MLP neurons of a small language model. Each row is named by its layer, matrix (up: input weights; down: output weights) and neuron, and shows model dimensions 48-303. Each number is 128 + 32 x the weight over its row's rms, rounded and kept within 0 to 255. Numbers have three digits each.
After each neuron's rows, "fires on" lists the tokens most often at its 100 highest values on Wikipedia text that the model never trained on. A number after a token or word is its count.

L9.up316:182109119166093149169154158115155156195085143142133086127123111137156117154098102153105128185129075150167078182162175127127114111099122082105114168145097159193094138155140177132121103088079142109139157129201149145134114146175178152132225120073153142188085094198164159132196152141125094196169113103150144096108173079140046098130148127130135122163139173166060066173107157103173177165116130140164140173160116141111117115073130167160123205145121063120129099117153136127159130119106100112096125141127124122145130152123173164073118106087155107105063128110132077072090132070151164134145140076121138140148113110165169138151141143104164134107068130135127170151166117143092162121182088092116092102156093099130142128098146081094149149071120138103125101119185142173179144171123114
L9.down316:115120165163179114190096087118130166084182123098149212066201131126159169084139128084098139142105154102132115108118143144099118089128109148136167143129131103117097059077167118114089140195071102127155075111115188126121179140073084054153154107098110115174141160133165174139067107167122110115167151188144117149133102119084092182142131135148139090139123137163137115124070045132076072068157180106063142085081142087117161085152118082157098106129133119125106171153212163142130116132058188139212131180109135161152144166165097094161101157124165126140130161122170115104147119094140139162154135126152115122096129169159140058178127126170098148087148128133100124162120148181126128161138137195134163134163147127100133142166107155093148120158151149116137070132102107135143088080158085
fires on: " P" 35, " K" 13, " St" 12, " N" 10, " M" 6, " H" 5

L9.up279:117156122097144081130138144083175138143089140091138138081151109182108106106134112105100103144179123174166111092156163099149141180205150155153131149132107192105065178100139161162115098099159085149160164154150135132129121130156098164108089129122123124127102139108157157141121153151110151151145066113096092107105131176107096150069131147110158104175167141108113161166091143082139163189200206162096114152119183115094121099133119094152088218126077058117120129119220085118125148059104110088127144148177105115113138205091127112071127098119144186133117125134095103085133119127114163156143097133114104148171098091104073106076122164096138193135115056066151094094104084133173130129168173170163109142175135070159141139087155114092174129087106171119106106092179166077170086149135157
L9.down279:104094169095149110126114129153130096106130055091126145137106080156086130102152066119085130176084112144116117098069128046122119145146105152064181132132124152161123131091163106154128159102120081098255146132130139119154098138103119123097154122125137140129136127154149117214102203150156122133219123099161152112147146178112117124135192116168150102103145149129082070158045114120099139107163147110118100103129154131154156083122103103144123077126142130118121103132123086135128114199100144096126128133174100119081153118194120130153119112159155170146114085161163151143159097111102104139130144167148078125101152120102157109184081089081072166153173171075101109143107139110147130124089162132092120169255070111121102148138107201074175143149158132108129127112137107134137132098107107
fires on: " L" 36, " J" 19, " N" 12, " H" 8, " p" 4

L6.up1065:123111075138175116121153096142164083154129065196107082099160121133158189154119151100157055129154186125123084099145079154124071146161178139111109124172114098123114136155152219147120095164114151109118120096090131117108099135134158132105095164136138156170135143111065127115161126134114106119065147179124170153099136125148108098136146121114121067161146146141106147149147193081128116158178089144167126144169097151160127129109156096128114216134134082145125085128182133159121215123135119162159122132137135098103154144179085069135135092089129161117132103158094165142110098062144054080195161173133110164113133125185086114106155186106098042153124157154139174125064092142084137097129172131146131150088118140088105100123152050097179110144180125148130109066160114072095140112194136
L6.down1065:094141138175115180178145132162102111126154166102112121091093091088112130141117089099139174160155150077083141126141103088130071120090143099100154145162143133127158122102161094185109076152129186147000178127132150135214155146133133085099170101056139095111165094071152134086075101149090115136137149127098168117099139110083106137176169143133086126113143143080118108094135149179112143139162093121144089100136046200143075134113136128074162130133163160135122115144105157131148160102124180120060069102122084112151094099102170157163164113123192156098181135106168113102134124127101124146153144103169149083114129143123198098182172162156105162083117118171106200147172174083144109188165128147144030108150138141113138111117167132141156175134086142124151144204149163153109089110104161
fires on: "'s" 23, " to" 16, " the" 13, " of" 8, " /" 6

L7.up635:171109141131153164142102139122140134137156139088100105098142093092147097123181121094192132154161092104116068163148158098151119173212189123118121117111087099156143156117162121153120108112145130111118159170178153097183146115151135106150151136136162164170132127129144120136194116120120120161155064125150146132166120154157121176094154184072140125164127107137122147132125115187148074156143161095122155151139146209101174089089105111138077192083208166105209144139147089118102160111130134110181211075141170166186124166144095081119119094077140120114116172125155071132142183164175129170093083136086115156244143121125138134123095153122148124132146117118196086094076150148061065134130083127183141121148117041067172111120143134106177086126105096109167130126171153067107083103136099
L7.down635:149113146125107083097148098135135117174111092167071112112168143176107119118093109153100134106168205153120151148131113149077145126061088121147147135183153084098129132114083120134098181092114127131121120127101147229184124151046090152121082130149103187094198129136157166150143143092152143100165125151135095135124117053110136105137106123159154083092123122125082154115123142096095139130099148176167093154145121065155138195110117162103161076163117134100078138086110123147116158136126111118087080119126138103055128113100107095146140180224154115148109084141074126128202155079152145109116178114159151116146169082076080109147228167076174134131167143193126147096107150135201115170131125155130083144146166175152123121084121066133153094085140137122098089123086135135143136108214109
fires on: "H" 33, "-" 12, " a" 8, "h" 7, " s" 6, " h" 6

L6.up356:139078117153166096117155167130148198086105180142136061111199160131214124192116175170091074099120143147165102027167136147105106119106119160157124178109138171081139150167148137138135145157068166099137157194093129137154087172166102178174051129126123101148145174115157135114144138119154121137156135154079083184149144120089145176077085135099131142198149110121074134136109138089140146128091090118149114174130070121185161155131098091114133139122076110140110115187149104126090142114152150146186132129136116101116113150120117091084171142129151118130123121144127099108156155109172028146204089202134108142126112078134151130163161141101114108119124149152124153055108082188150111132139121162148130089144108128128084129118083057142126096139138113105111152035133136157194154098116153
L6.down356:140135096111100164126165032188105087139134110145139109147105090118092182141118104093124059100130142140151168181122112123166138143107178130182153147158160164064185016150161145145123146163154108136145109131155144159156125052107145115102139162157162089144071162138133125181123118113112172053082120033154139121106137166111102098138097096108121113141149110135101124113083130113098105155145175124128142077094155116086100180188150133151164150141137185084116097075141154119133191116115130120154165141113170144125158218135115164141112111129160133165134109165140123099102150201083117171082144142111131133062195124133115134156137148095171190169124121140150135169135120170132154053109133113098141117139100160126143147118123075105075196097177151142147146176151139145127108165116123
fires on: " of" 19, " on" 17, " S" 12, "R" 9, " in" 8, "it" 8

L9.up589:157114139148194081133132157106148145078189156161111122108138128119104154083116115086155058112115062134142107141145091128111161090096167180168106121168142151112166163142124194083116103157092133118124126227093092131215075179127133128103095124123166143124181145144142076109101151135131134091133139088090075151113096098123135129169126167125102141121126141132105158138148164117139160135117133175138132184147128139131117129117169149078133151110101110115174113179142154130211188122091150168125145165145168087074156149076089157134124203091127055149136137100172110186156122140179076103146051147154148079135076102181121128137151112174100126117157152140136162085120058172112098138113082090121187200074111136120203134105178122094109079106043137128144067147094119135110145138148132
L9.down589:099126147108079138140129193178137071155089101054098142158102129123131073152097113186157210128154125101145125099158158106110118166130154156116110199164070060142116109147155130156112184084153128099061116136154148133112145150146124156143207142144087143164057085123135107143154130178101113144153163162138215112146139125111161114120143106075157157118128152143114127146172089109154152074171083123116104157090099115138085123163088125118092174119136155135106147102172118127063131164145126130202175100135108132131130103133165120110110162137120132129149126105122133074125123084129152090174231094146146162129138197133142086137107178088120162083081140138096156153130176127147122092108137126126127101116155119122059167152103115112106142108240143165130143084103137087149112134101084
fires on: "at" 16, "ah" 12, "ur" 9, "ak" 7, "h" 6, "ava" 5

L7.up81:139105111146161113108090196193123183128088111166108057163125135105168141138096167142165146103110132159105105180134160105059152157145136145151146120166127173171103160152138125145123099116140083121142110141166097132112127177089167163172155086148134196164095072132127150124117122126107142171155122093103172178135203074180105111127147098186136094179063091134067078107128245102120102135088173135156133133106180075086125129102142092072077169102142130112092142165124106136126122133138141090180188096123099111082051149178132158194122178147121099163136055166149152111117082162166078141123100137151136115135104139118090151132136117082136099141101160138148154110091120200143136142077102183121113111109076117092133090082147137086140118131145115116141086103065200151099150112165141
L7.down81:171163116145090115119094144131162128048098161143107135118086124107159178138134075099106087202171128148169076144094065101160119129140077121189135154090164143091104185147157090130144123143183172167133090081137187121137137065108108132186113121103130128075147181070140109133146120094099112133151157172127125088156049180158132215140123096113105118126145090167122136188133092176079132129109134100125118078127143153110116090091109136102116138135173114139143165149117158163123114133126121175092150103120141126157102157118145150162104171172128133101077150069185076204123187090133119141086106072053145118150131154084116140080074107139131177138104131132177095100168102141090093092118134150138104095155133144166135140091114148112150150147149154080173115145107133180144180130069185
fires on: "c" 29, "g" 10, "z" 7, "ang" 5, "t" 5, " |" 5

L6.up406:135151147210136158118129127064166151167071151143089112110157144143153136139141148153142130155121153141155116139173168147129162179126096167090144166186104157055134156065177141102081154179135111116125174183149147125134131068159146137144156090117088153133145123150085153128107096062113124159113131100086130124158141083183090122142134101091114164100138125152161094162171158090149183132155169169116129152073199160151096126080125117138111134111163150149162194145184132142115111141152159102100096157130090057164071179120126100150147158113092145090126146088093122114108143097171131078120059172119152137132108079089073138068121096139195119170144175118158070109084158139122082084107165195154105115110130157126125097126139123148064148120132105210132122131136106077120154129100169
L6.down406:160150160189137148110068136118122137185132146134168124120132083083108144104095164165171141144154090122108255092114153155072089134109110133133106076116138078074146157192145192156161126067150089132017112161119122130107183107125113172150128112154114116164137137160118151123164120153122098126154113137153071186142130124114124133119098168087132133160132118132111198153119109115120168123094149165137106161146067074105080125119100076123128088087105111151138111118143196140153120099132122110139157136133141093203130143147193124142138107172138082122115115115156146165071136090161089107112118132147109124106106190181123143163080133116134078144076096149107144121161148173127140171102113143133150146099084116156139132166144149134129114102086077140123094113130161105138062097138113
fires on: "ing" 20, "-" 13, "oot" 8, "ies" 8, "iz" 7

L7.up457:119080089129223136124165118156150148134168117143110111094150078130186207113130135140086099073141178097148070114129184146160155166139199158112123143119122169103123148130106188127095168114054138148111077076161136105136078119146103167143197178141158097132155146094131162131114125151122148117092061144158179121150117128153104152086122156098089092168133125182126129146157227061176150145133132135121122149131117151118124130159108127123124194126106123106141127158192071090145117151142157116162136093140102108136119116081116126121136198119114151063124104104104105082134153148114125093147086188085054173108114097107150137075163132163142061147068122146165138069116090165179151055140140164131109128105109143076140105107129162154085100091139095165151060083138124128119123156122103
L7.down457:110102108172164128100100120174147139152151141095111066069102086157100166129127154096151192119078115135192119130127123110120094150129105134107121192121149191091136112113122204119105077108089132155000171071090151138095179131114109127087157109116131117147130102126153150096135135090090113154135131161160124107149106132143093097125177110128132088125166093114121142089160138140154125127132119094133052159153160142116107129112101159092048158125159131144097160146181140102160155142086143097130153138076157093131183094075145136049141116147164145092174134131139144115109128138119098159140134131112111127190122159162183124167145106130087071133101129106068155108123140131084123128146095150163178168103165102112137157109098142193157139131143091142120168156093131142128117141129158
fires on: " of" 64, " the" 20, " by" 5, ":" 4

L9.up801:142046083103087094092124110222107142195157149111092098111132148131159160117122187056158133166191138117119076114157086159124125129094133184073161115135110118138168104114143105174114115177144055161127122140133147138164102110184149129144099122125124121134124106156126134099191174079132165153101096127104117159103117154074101130157062077128137106184189148108176099123102169104138200108149139163128151152146127114127088127109135108115129118111102134072128091180137149126104069057128150125132191131177112136111094159109190128138155122086054169090125126127160141136093140110110109124118154194146176144146144179098128138061168108133115134116127156084064103151144096139128140146104098123231133151140223133141184117116150152186112126107155145119165091136182138081137081103116178
L9.down801:138120109119118133157111126139093197140186135116095144174131055102102094141138142057136056166171095121088017108136109170206105106136099166119158190136083141116116116124112108148155103094123157156201133082130152103127157137124133060134118152140102124134156059113123145161138125077116085107140155112097098139124154128117131130112145136109148142087201148056065143153108125190139109163162145158117083128172135132131145092125169100119054176151131104077142103159087132145151153092148103130177136147165131131137101152190138113135106116089161150090099117133120155147135086114084170143153131119128155175127110125148102175118147104161118157061108179153090155175137135129171164092177128118131095128118150070137181104115118162131145170112144152103130139136203099109063068120201219
fires on: "," 26, "." 25, "°" 8, " 6" 7, " 5" 5

L9.up549:150079145127100135170142184119117117096122062150127068122154111074144149159112118180044168091158165167110109109162096148091126089109139165114134156137179065127131091117149148171177205147161096137169164081096162185133097123143147168141178113177092166112117144051150084101140171129190124118121100124096108201110115128118097132172091118129107044092108078106137171207146168101085175156124134144162201138123114147102140152099090148179158148123113103045124194173144146143087119120110112181115132143053082121074173181123129070101104150117097149098134101107105147135138131092149123147153127164125132143147106132117113113109144155147104104193146172153143140115110093118157108154158148203090130128118132096132078184143119148100145083139120114148141125179111144113108146186113168
L9.down549:105151045091151080170132105169169105157115113143111128137098129107064118088175163062133120163100127081104144148123102116140176092160104158106087121137086081171123136123053139124102138121079128151132116170087105157132148121197159130129108188105110139105107123115117116162079116087100136132152082094154106130126128104156175149071135124118084142126098161103110043113154155146117091101149118202071115154079141112125184127134136093141125111164191098198103093137125112072151143120155075103120126107197197163130153177149145204153139078075174169121096080125168134121170166118131146117176103143173171074140175089129074128057157133083098167066121105115089087139179123124143144129136166116148100176146138133099114100125158076159130172104125167080150157146190140150094125154138147
fires on: "|" 26, "–" 14, " |" 12, " Con" 7, " District" 5

L7.up656:149104141106159188134100121145180115129116159093134078108136112116158120129108172129141108149157179089109079140175060082119081179124159138098080119088151143168171136194134154128160103126133132092164138156091153115143084157226135098149153189150135145161102156124118085161176160134087143180123147148077136119107176138146091115091146162135138102200136118096116109128108130105165119148129131118148167176142137117106139150160122121130111164131088083108174103170197124127196134097068119125156156115168111128139113187097177093117131081061138172087134086139145075125133087103137112134132114139101123158151107177156207181124167101127136108162103138112155127104112144121106181187098105199154065103153150145161154085085131084176120123132147145179098139110166168088213180130110158
L7.down656:135093146161127176138103125116077098147096143122082097120127129105149140106138075157159134152161075120104144108083154135065111131099156112151151096082110123127124085145202152124132102105172134070201122181092150081117144130162123057126112100103138113131142111106133150128114135118160107119166129171089079133077151129146122132127138130134120104121156210173123150125129172090096123095152124075174099137129098098113154134085128132110144115141109170166139143095120177236140141082175097131115164113091143155166122145096207134157171100177138107176185140134120082146067195077178138112150076094154176161164108135137160162163160167050091122182168192067141149153103114133163103139154120137107143056060114146130152123154075087084162156177095117108115099150134118175179144090138081
fires on: " P" 19, " St" 12, " W" 12, " G" 9

L8.up1039:131098158144087127143143199105151186095140140142160100174089107110182135151102109146104142186121140178103109075116119095138149125126149114115135154101129158139112116132160136135130117125167164060189185166117172216139106179115101159148159130127163127143132142136118143125164201111146120151132166085152201165130113145129126102183082127114070081172065108096153112136090105145106207175101079086174190108096098076109106185112141148120137117101096107107133149183123186122058105155123109177138159141088102118167097172136097139041124124149136147140070083153148119146161140113099152162166120130145111151135117066144171124148125175090150094141168167090100166116097112179126137117103134139151131124141137141125138152127131125172077125070112170060101128163128178115196143177144079
L8.down1039:101170096091124103105071045125123048149143095108077163082153169203089155128136134095155151134105137073126164164182163163135121143144108134122112124176147137097111126096083129085153133112098107200057074130106074027155099083131129125122132139163069144135119103136103110141124091107186201097078097145108064146138180110106127137090126174134196161081174153144126112154175173100106105055134176180053091139130160148143159101155100109115084165151133121129100099102111089136180170090137147079120142104148120166088152119132131098217142135102167122143142159129125136083116120097185127090118100197112151150140189145138097150128106109156113152099125105129146124141152114075125107133168139127115136134126147120090105126115127107090183102140144117152135123094156117130110066075087154
fires on: " |" 22, "." 12, ":" 8, "|" 8, "\n" 8, " Br" 5

L6.up331:170070087091186148137149171124149127115095124106126102087086055138119128186086113175112092148100156185114052113120130155117129176087112090113109119111141141108151111179175212158174181100104108136127162167129093157129121149170143160163101105125180214187116145123163099116145182149116084137093117119121088124102161093115062132133080107106104117105117118141120104168126110067152155127133143155163127192145134148094112177189078109118083183118127096115067133180163130114182167165085139136121117102139143039137147118178144151090110148102118203140106106144110146117149110129151130088136111100149074139100160097159191122132146186134145060157122151111188136151145102114127175083063132160143134115128134084146136089117198110160076128065198101108141145101188127127151159159153116
L6.down331:153143090148154125102134102149132093140067099171108057102134134171109157164028124126144167021109141080136084084153127152159168086106124126178058161171161050058161081151108142118134064151204081156115099078159114099161146175128158136085113138102101123125125144106117133169104170104122172125086137147152143093138132135073116118112135153106115101136121115136169130047132134180107140095071049184163114144094124124118114124122193138163132107110179177089120144114128117148123120075148148101136097209136128112153183191106170172153135140130108152095150131075164122097065129077194128174085089102134093120124130102180105158147174112147132113125129130116126102176121118154141118089149064115082151093100189159113153180139089159141155146116158084131125138194120137088116158117108139
fires on: "," 23, " St" 19, ":" 16, " the" 10, " st" 9

L6.up1278:158119126158200086171167118154156127089146136065137100062147048187088115155149153124137130147125152091187060141167135117149140218099181078095069155107132138129120177193060177137126140077107144152095122108100112129128155065134130148173141103131156112163097142146160127166159153122100138168063086098134202160143111146153118109118144102110088114185083112148092147140170144119172188118129152151140122118104157185082106118113143120110120163124156138121162108136166065097169102151147119052135139140155159071112106142141119065082094170118075175130093110104117127124103121163149108147118133178057142167141138161122211133116121177183163079104081127125175103112035101178085141050116148155140095134071109122085150088108081079134133054139139088134123119129116157080164160117098130
L6.down1278:140111122134137164133116108142123115107168087086147145199134147072154148088105098104108160086080141140152065125118132148137148100117095124160144145117127153138133121089153119190124069175120117183000079097180162121143176200102187195108095109110098120101179072145146232160077129121138112110167168107140096195135102114069153100075093183132087104111092129132103093103080108091094137158163158142118112166088092073119052134104113120120141099131123163109131142133076112105109128140115146143092103122125138076134159129075167157117075114127147145113131151095107145151097145075142147133097120097085095149106133146118085087163115100124055128169114139130126123181165134154182155128170134079124135174155187157190139171122146105118092181122145162128092131143171087197129132150149143
fires on: " of" 27, " with" 11, " the" 9, " to" 6, " |" 6, " The" 6

L6.up1279:144097158167139097136100165116115142149099075132143166068151111152152134142135133100167152174120120127126087107164112103053176127189105171105120090201145083134157181140200126129112173088160086068139119173137081119151137112187137127140153136145134109140132115149124128120107167149110155215110052161103114189140139122151143145136121194098109142158115118137188124128121140074164146136146052191108137128171105147071093121115092082107016162084124151109153204148141100169130132075130114109139131101185125124183104167224081123132057122101099155123173125145091100105133112173167122129150120134111092116117149150121210087064094127127189149188136100096135156107108144131096108135117110122099127099097131113096094124144140119109173119102167106127090160089208121119161130136161092
L6.down1279:135149163090152114136112073108148078110151105128116145066128129166136044136144102139121080167119124071151115106097090176125111099131091151104160122124139103118111145101093141103107169162107172176158173100107145142107113114129109117115134130151180168065119120144135083176166094062093151143135135099162100109131166119123153129119111115096088107175168090103106125087117143112240163165057129140144130126139150184106183098123110160170179154125128194110138175122135117134088140145142081096133133136124128111174185133117114141157112054105108098104122096157111045135146087167152122151126104084179162127082107111145106142088127155082168088078120132110129080099142112096101094137150165103146146139130107136111104121140081102125097087098100123165120119133047169145081106087031143
fires on: "," 27, "/" 12, " %" 10, "-" 7

L7.up23:166124078101170143119166153102172165194144130160092121148176079172117208161158123112165096062176081136090074121172169109117145102138129153070201143115120120104161134088156106146162149117085075097136160153121144133139160098190119120135114170107162168117093109120113160130098139093094123113084098078183118127108101182109124141105168156108098139102134042129109110117072218120114093138086179143139152153137126165155126131120040114139097133151136130097156100161125113145134130098122138140089171137182147174121113118140147102083109141079077119123116127198138117106081119126110110161171118153146136173130125140181173201156117091098171116141160130122146149124124117156119134123116097148168141080112174088082165148138163163185116072112103185117159114110222143108118116125097087
L7.down23:083112081157135124120164101158086115197121160101125098123147144140196119124206144064139095110153125118113004118178153201129165133097138153069146151181165184142138104153095117163133054145119079169114117139092120139163101093129151140147099095081052095134122041163143112183086165099125136167089129130075089151105121146128094153110151139123124089115184127123132114117130204166104109148139146125120081134166128163050111140110127084124111127173143113070130101124154170092161067117195126120132214111128165147117117123154170121078157158106075167124140100132121150179147141116095148140097148128117127172113120145124104148084162054130094155080123170149145117101145081149137094107141164090135147128112183078158140138119146114160133118155115145126111124108163091113093139055164133
fires on: "°" 23, "′" 23, " |" 12, " acc" 11, "." 8

L3.up80:127176113156135162146087131112149111140159132131107112097129115166165108105127158095129114135131126096101106178176115094125137199122101115142071161159101140130117157133107144108176173141140081143149154150160103105136104124174103102179166085148101202157113059206086159112152147151144114166061087129176091197166178147113113205159134113127153177144071156131184083054164117101132161138146154167108076104156191148100117073093102122117101151088178185113085133156108086094116140120086122154130135121188135140142069106133104122191170067068038133146114132117134080112054118161113154118072126147135177172173116184061120150121096107167122101176121140095135088124116135097067092133108115125142128092117123113095099137122166125138087071092125095098128131124143115090153122160090081
L3.down80:128124100126134134146048105127146158153133099125112083138088058103162137151136160110097139166097147151160180112076163124094150081121141082099164082059104131100077092153086181118092144168111124171126131169123188102170098143120126102138122120119124149115094119122155115139141135157150086180090201137152072147029075112062125141130079076172130092100132146100129097132106142127092096140113113171124096146219117148106077182110151133143134073147162187128154137187102138133152141069146144094171086090098121121138125104161131180088100189131118166099192052129150136161067076174124105137147139127181168129111116051117078125130164156107125142110136104161169122089155159170131123149131160139169131174084094174164105105163127087155131176177116116156147148127166123164119137113162148
fires on: "-" 56, "end" 4, "ifying" 4

L3.up411:143094122170110126123059142082171118105085150083107103135142168108151090147134181086138121110149166160119092128159117143117110139106152135127031106116136137176138112129189109140106160182150141127136128094169213127162114162105119077109147188121115095137177103170092128072081111115182141144118145118139166149189165175159137198149095100095121127103120106122068099143164112101122146120114136133140110143109124142170202153088140112187100148061127116099175121140088072096151093081146150154103103138129093126142096109182120127160132127120114150136119133133184147082142109073171131114167080102065114131172122136111085142151118087187143154143108163137101122137125192145119155087103111118187124105129164071106105128062149110117156134130093101074166098108077068045110164159090095
L3.down411:111129117136127154136103088201116084092124066105094153102133071079110170110147068134137141167103161142141122128115114112098166143117164082132165088097127178168179156121107116207114155117140170125157132106155103161139154108066147179165195188081123114094116127125103158094132131153140152117196133135154180129067096049124127122132135140114142175110145107135106075092133087118128110141106157158112158146111125102149124103108115159112096096159125163182152121148166113141159045152159078090112164118107135115151136146141113169079105181070147177123115131050178052160123055137169181129033131098168100074137109085095135098191151170101140117138151123129149136153123155067151118135157129189092141158120165158137114158093100157141106095163170162160140189145151134116150171154134166
fires on: " an" 20, " of" 12, "ant" 7, "-" 7, " a" 5

L3.up709:163136128181119119098076171127089084187112157133079103115113113139165100130122103056184129122141128166159168110151120123149111154128130173125064107089193100132075155158167164099143144073096139080144141109136131103093159141121176119102184074130083105079117126126082200136070126122124131210120168174121132177072117094157156126095170184107109148105161145094095169115181126163159180159130155100139118103164093121126120123145143180064175156055088126121112184084076114127108137130169139134134172157160150116124113093188193108125122106057135094163121151130100118126081107133159128090120089141119116185140166080106143111176107137115118118142122098086172168089155141169167107073136104105115083133138133172159185111148136097128147106162154081170115137138168151094056117136133075
L3.down709:151139088075104090142193091134138144153165138170182189138146088101088140118140040200092126104110129153098106087108169150216133103090107115141161108154144130085156068107145103168154141132083113158126147188125118080128148152091128155124052149105116185194136129062144107129109175096159123127112139132132162088163133115123100101171069094108145157152130076166162112132105143090119142123101096083134180135144122147090158103106156027114109125136109148122146124127155154160155106157080122142118111094119157113152137181111109095169133186151133131129040148158120111093212109110117135119087124151145158180072089113159107119116130096166147202111134167170092204153134105122124129168098112127130190117133119116066124139145172185146190173096106157084168105121097110129163148145092160
fires on: " place" 27, "ment" 10, "ated" 6, "ast" 6, "ption" 4

L3.up32:102092073186133112130120160160101165090097125158092146077223144098169147116134146103068061083118180104150100132159160202093109084170137089107111113146141187080092149144075162116100171162070125116138135144085150078123116095194169168164096149143144131119147154105104189112081095118061166151082129156163105114168199120163115138111150140062123156209060103124120161163128146113163126145105098156125103159127082167156184126176092112118113147112177094135120110148186072120189141126131156139121129136160157086142146099119119097166141099104147090089116124129136138143079113146201037106155122170156149125144101156149131120126150139141089144110125111146138112126115117151108143168151136152125087096104141159153067108151060053087137130085116143163110130061183186137167136098134190
L3.down32:098140140120152126136097142108087152110077160106155170106152124141124161193182153150076090119128129156124074149164104129084076172138125147136167108155125121059143095151097153173144147150090106051118151077133091126123129089176084129150123121110127191167074151112123132119126107102055109140111165162156120132100116131177138140139147165190183124155173109118124135178124123183207125129195136122124115144084140112151196105089110130123096122153153104124147109102107100178108111164166172138109124057140148128163136097080129119073115114063070165100158166106076136191163144129134153076117099197164136115104116179090142094132062156173197143103132107127123142154175108038099180098113101143110107110142052040111147137147101116113149115100159185157164166106183207051093162126135074
fires on: " in" 18, " on" 12, " to" 8, " ===" 8, " sent" 5, " ==" 5

L7.up448:135049133176091145159124111113169097103147124085079107171143095151129092117130163127155077139131151174064081138125089104098159210157057183114148139123129143112072206122071094164140188119081105143140115138171165125104159134123112120082131158155100148149202072156142118097107074118140104101127117151152145179187189139112117172115111086146100144143117146088099109171133148114147168148153220128114093160131157161128128107096056177100132147103102130100095120144109086116097135086152121112119171151142124122150196139115103076143111165081060154096175093144129104074115156177129129109124118107142092155140120231153119100153120089170155135150140163165113115109138132112095103163133099141126111092112095092102126174128138126140119107097103161100118034156188111066144094089102125
L7.down448:031087168161166108146080135202110134096139162123131133119082100090094135134106130098153155193094111097147136150107139134072138088096145130075181111128173196126180044123195082065072120174127152100121151099152110114099143083065104193147123140042120118140098166179131134114173137122147136140163121076111130128069102143151094073131147121130139157095163105148147165114136212134116130096071160156146166072164121123152093141154153135127111181097171114149194194119204136093125118163189124123150119104152102103093110138106163128145141159102159113162124160119111133171155099118117143154174138197140176158138100095123161136124144151115120072126103137175112197131144105172116183103181163125151128142141126121132142120117091132122184167128109073146093146143122154083151152094106146
fires on: " of" 27, "-" 13, "ed" 7, "est" 4, "st" 4

L8.up1020:132092091128147111154199137132161160138124165126085038082134133184173118132076181120198112156140122180134108092157160137119151157103151151080137121130136134146164126122187164105072175175149130173150106151130097124186101098189101142205185129119164098105130129218157134121164147139091123139127141095170154144136152175150074177086111095114119113140113126170123145174128123092163153142156171156119131147168106083138080115142127160111082196192135070137124148160151101098145127067107168051136176110146111056146153148145164086140114085125136159089148140133131077095167141086128134124122144094082083120133141172144200134132135112123137125147164070089150111150134147099053106122126096123133091110136139151130120143098126065120142103067148138057112121103128048109154111178132133
L8.down1020:142138188116115201148179097118205104114148151130114148148151133137148156122128126107084140126172116122166179126164134148100108131162132115172152148107163139136130084123120132076202192149149097154164150153077147088141143142139143154112135084127139183163173158106112170149123190148137159098195138180116175155117163162160042101157183137179159120124169090131132131166088093149135123108156199124138105180131172153053133082149100121133175118109134099113065099099107175142144166077131154093151130131160160167133145146112116111126126156113180142136141163150170051143184117067099168114134148148149164177158168146102129136157116110118086183136122113099122095076115115096095186140112081136053145126255109105144120156122154070126152119135116143094153147126127155100127205162123102
fires on: " K" 41, " St" 18, " W" 11, " L" 11, " Sh" 5

L8.up635:167093142128130111119135152116091144172151109180140142160176105112150135131118148038097103127114137155125061109183142127075079136083116138040145133152097157065121185111144134168125111122081100104145161150124193103171147109139068131141126131159101198103152087081129121073135129119125152130035042127115070122118090130128094074147081135106110126152074082145163094135109141122142132204102143172121129147099107135119130120131050080091116161140123088106155175172161128135116100065142140115100096137154174094123135118130123109082178123107111107090117085159125100144058135106156135134152100127168132129133090122137132156075095112095142144147127197163162152085148068141094184112098142143161137125108128119085204133105181076124089117138115147136114099128187129134148097091085129
L8.down635:148123101137108172143144151143096174140144102097134084126093138120157171151148160106163182118135075089142000185130118150141133163166062176093188108109131190152115116111094143135125118115137117112247117126137174146122115068146108133140065098120083116068174127110098148121091165089144124129165137082090147108114165136118200104157143175116120128098160177099148152163103181129133101159143097115091130108149114129060180123124064138115128152148129147086092091122106190156149141097140087149146163103122099184182092147110137093135166165136092127154148085182110136149141131093120121176129084168165111176165115138094092180101106159189120169069129150129111094164140087121123131143104133092152147154148158108175175115120183156105173176115133189081152188145132102165141162084143117
fires on: "." 35, "°" 22, "′" 14, "," 13, ":" 11

L8.up708:105155095111115136092061150096120158081157071095097151166137114099130160168081125098099058039156145108188042141137162147082145126133095125124061105111134155127117121134085114144119177076114074111118154110155159122119119100167102120119186156105178150189141131110119163114134159180111125091132103125115141164135130172103077158146166099051133138145111128142104086111163139080115182137079055124121091167088144147085144187137124142163105143072132084079176142137104131092158109112151103145134126097187107082102065150109130107126179161147126093119121145136101142116149133065136092105095097143112076111075131164084174134102107161181102106193142128137103121113105169123131133073118037145084094069126103096141096134157102162126084120178126116094115122081105118124227151149102096
L8.down708:119121176143072118079158088135175140153072165138139088132083136119150117128217173142110140202109104081115083122135147106141072149166109104135165145133183150163187098126160143112155139162117130168027078064147165152146162110108124111141158077082176110084122028147203117103112146150140117152184128169131115115150133161141152061104181148136101143119149081158151116052186154116159141144132112123135125148186120152121107137173112133166174117171131180135098112116144117168096075159118094044113099126106120170119145087119091137025101121110145140115125150134168102117117129168149083162155117140146102135174177129136086099146111142137162122074140096078119155100082104117110063098110142165149146141131161101100153165132116091181119139119181139116174135160130204142091150123159176
fires on: " of" 33, "\n" 32, " the" 5, "-" 5